config.yaml
d_mlp: 2048
optimizer: "muon_variant"
lr_head: 0.00658
grad_clip: 0.5
schedule: "wsd"
decay_shape: "linear"
MLP neurons of a small language model. Each row is named by its layer, matrix (up: input weights) and neuron, and shows model dimensions 128-255. Each number is 128 + 24 x the weight over its row's rms, rounded and kept within 0 to 255. Numbers have three digits each.
A block is one neuron, or neurons of one layer that tend to fire together. After each block is what it responds to, as a language model described it from the Wikipedia text at the highest values.

L10.up123:139125202110120123140164118075099131129161149130083138130094123076157126134150119133132106126153112162116106124137112134110128182144086144082150130082146101136087111121153144107137133116131122143117151151136121125160134149137148105157118148157148103141120148132107160127142114146114089148085119157172147084129173101128107129146132148085104183095143122126129148169152146159162125138125
L10.up228:107133162116149142126132126116148130119115145037103132112109113130150140107138110109112110153098091109151126152113085097122130114135108148159124069150122165132128155114096155159130110076122133125134156137084075116114140119114144159144111116143143094139102085163159128127157122113099125185138146081155132113078131142148120150135127149102154134130127103095136163113111176146146117127120
L10.up231:113148155106105104120155124130116150158159188128127148143130082168091120181171113116134104105123095170152114159112091102138109075101162167138128122118128097123086129146129113165128134160158104123146153124137148173098129148126167144115125095155169115129127111164146137123095109146114114183109127099128109149097109132155127098085149130143096084100137169154129136129121154166087091155131
L10.up300:133122151156129108142164093105142105126144137106154087120145140122134140110081144128145145125146130134135136132122098132150121140203100117162113132119109118089123152120129110157120136159161138133081115128159073165078127152147158154159107160146152103127157128087122156107103109132107176137147140138143104114079148162141095134099144186116131093155134124120104126139081101116184110130129
L10.up952:115174150099131118130134127098119112163132142133083075126125123127118123127125148084149082108150152151154136116165157124088146171129149142121142126122129151109093129136142075101069104152127084103173157111113100140138105135143154121105133107160068133108147131111099134111093097135152148185138140125104133096148119129147147122129148177117149129106108161117114144131095180129118128107120
L10.up1163:129158161132108134069154173141109144167178148155149101113068097149092109157132129117142094134093113094109145097130093092104078121124139142144118123132118086110126108108110124126132092144133097149141101165129117176168079139135124122164099127176106157095099107126130155119117112136115128175132132096123152128121125124108155167142130161150147129088175138102138116139131138177104128146137
L10.up1762:123169120105126122144120167133106139142146120116143122057103138169147125140171154183123111098137133118106113111133111106111131119125081123136078115128131141102137085114155155129134108128183122111148096138142112160132112146146128109096110099134132123097159099142071176114117110132106093164080177122114140129163118103094143160162139113112117158125161094118085135170121125145119161144123
L10.up2019:120094128151150106124119147100133134173141142160140136155113112152166127110101113153106120122127116081128102102111094129153131107155189152098089147123095183117135149144122151120085139139110121104150084157125131143151141126145155137148166100111110129109105147150116148122146143153103139155137154128152189120176138096107174114152088129113138103127110160127118081089110100119133136130129
Colon after "Label" in album infoboxes and discography tables, plus "on" after "released" (a label follows); weaker word-initial fragments like cl, al, l.

L6.up138:158123135080119134130127120105122087111132130182102136129117121155108104109160128113153118138166098137135156166122126123135108133135098154164143137149106134086101124181142154132092143131102134120095141107119115110146084127141128139132134139143146138159160119122123130113092144128117162134113090124124107159126090105169120139099101094119157118098098148101174080127153132160146141168156
L6.up192:151117141090105112104162095190119099169115162101162101132166139145147092086166143128127148107187085121168129153131143076133114150161126125177161144106135098143142143104146162123157146114148123103105139104130123100104140143102120118112108076080159115150123099168111146122108156145126120110108155127123133144150133153106111109119115115123139105121111102104193115140110146158104130122112
L6.up613:122107126088134145123099133122153131151114137134140115145135156110151119074072109101132113121176163143145074130092136137113132139163121152126144104113105086168146125180128145133100099099169115141132116165116118123123136130120129134166110128125146139136130117114099125136098130158161104106144127099115146146128102146148156085077079137145121138124115131114153132132158120125109192144140
L6.up865:114134139114136109123128124130140179110115115156106165155129122116091134113089112152138111165157153117179162088098193114077122131097103102130125114135137113130147129145163143129098106126119108144119120153129091128111107118082136141095077064128140182120121153144088096161080167115098153109153140113148122151086141133149104138126132127152134157139112083129138170079164124140145114125147
L6.up876:111135104088170151107104150146185094103114112152145105102138156121149108127116121096115154142162140157071132160145098133114114121112176089126123108132128115122108188147092144133089165104136077088115153102131143105114089124137154120138115072151095104145163153129118158136118171142106127133159138112101143174135108118117129086097123103130122074108125161108101135157127106114068124168137
L6.up912:102139114163101149118108167126141133109118153157156144075096147152116116139103146128142139121159145114082102152129114112151103131086095169129136146130154149127100116159125072192099135084155164152117143104130085111134089130124101107129132105129152116119150145127109118116124108178117103114139163114110126146109152134111086125115109096167117104117142118110117158140131138162177123143110
L6.up1243:184098135107107111147157135137175130145113177131096119161125116101103134127110180123153122138146146093101094123099093110087160149114102139166161140151122128124126180137147155154135155153142142108092135102121070142126158111137124155127101129112152154138144085148092184128131180109150141125112151090172149121133121129165134074107121086134150135101132108119143110117117111094115143134141
L6.up1697:107141107127127105126169157165147086148119160113141175125105140118141147100143119109147112149139174120145108112113150140123117155130124125180118078109108132150089156129145134134080107095121162146114097109160134181127138156144145115156094077134163107143120097126115148136094145161115104122139110099079133162150113101133076122114106089121105096079119166109114117154123135155148123160121
Linking verbs and degree adverbs just before a predicate, such as is, be, been, remains, become, most, very, and -ly adverb endings.

L10.up424:124103082109177101087139090085168150139118133152109089094151091101129127146143119101133090119153126144098094165132123106192101155133119119123109117096120136140120123093171115132106179117132156159121117113150128183131139160131141117146092112130152152169148109150151103136156118138125111143120131120096120087123102099103142112156092117158159119137099177142119082096129120147142102147115
L10.up432:124156129115154099108116150108135114128078192108147157138138077151137116132110153223149127145148172150150141145123153110135121136167125146125132121100111166149168125108158131155096121124127142156118141106111136136114138147104150118148128148112118161154103095083138108131157132101161112164095151091148116118136127114100098137159101112126145119133119130123145084138123107147110090079115
L10.up532:098128113131128096144156148134172112120119130156121118113090150151120150105146112126145140136112093125148109080152146131138135088159144152163121118107135095115112107140155128153135159141136097117126087128116132119088141186125121153091149125116163140131159067131096132134186124105094111114148156100078122135099113133098122093102165120097126163159137122136124106151118122095156139197142
L10.up788:096141119103114138122149141111110121145105115170082140154123123100140162154110164159095117110163105125143136154139122127110113138139157116136115153113111154167128147145173166113077087110161159140113086126138122076132084158140118115107143165108081092118112127103134130165142158111116130099088144146161104139141088124144096173124105153138130129152153150060170153123121124147141131128124
L10.up988:161116068134114133150154141124139102136146162105127129152109137134100141112138074079106103144135091134156119140133111139132128117133131156130123152089130113128120168110124108129119149151106112121110134156123099080136139146113117094092112085103138126139117159141090169123149129129112136134114147149112134164110152099105188113114105134104164155111132127106109104126134128117104131095118
L10.up1012:136129142110131133114098101104125149199131159141073136105144105141089119139179124140106146115148086136168142173137108115142098107159107113151116167134156111165097142150138134144102189118140130170107122125114130102136118156152099128118127101123146147147099085124115102124152134088108077092156141167147128116106133195108097124128134111126147119093089120081115103123143114165100122125118
L10.up1522:152098117098140131080144083102116088132117146115111114140127115127149118146134188119099093131127078101145120142095162107165129095125160139115133163101153164140113137172132123075154122142105113184147106118109130120121143132125138100106149119108156098139125141147134096142097122111064090125133164085127136143141165132127103117093132131164153156167125157131100164153098141159165106121149
L10.up1530:071133089180127122156149089097136109121132100077126164103114150133148124143199141087082119116137096129123135133115157144136138164096112109128127135115106128160163149140143120144104087139096114126128099099172090103153126070095126146136122147135142150152140157159113160104135111106120140103164128151121123087150115111120130167146077104110164126157114156130140082103172172121123123129144
Tokens beginning a date or time phrase, often after on: day numbers before a month (on 8 June), weekday endings, the in on the night.

L8.up517:174115125135122105124097147110171124162131144137143154078131104146164142157117113139115077165100110096126175131076118108150116102189135165115138142139160119086114081124139115150116135096130115114141113152123111132099174145153131102083153135131132129147141087121143145113095134158102106133174137115105131119126105124128119147171090127158117149093133127163094142127152148102127112109123
The opening piece of a word split into tokens, especially cl (claims, clinic, closing), plus polit, crit, and Sw in election-table Swing; also the conjunction that.

L8.up790:103134118122153135117129097131092127132107115123092137124122140158118150135180136138159122145133084122104145130133138124118103181124148118140118148082142116186069146130139153165150150130133121111148100145090138111169112099099117127143134111104079104133160140135108093117130100151117112133143186170093093117115157122158118099096090142115165121093196124130143167146121151165117110165112
Mostly "and"/"or" joining paired words (before or after, southern and eastern, 19th and 20th), also "the" after "on", and some mid-word fragments.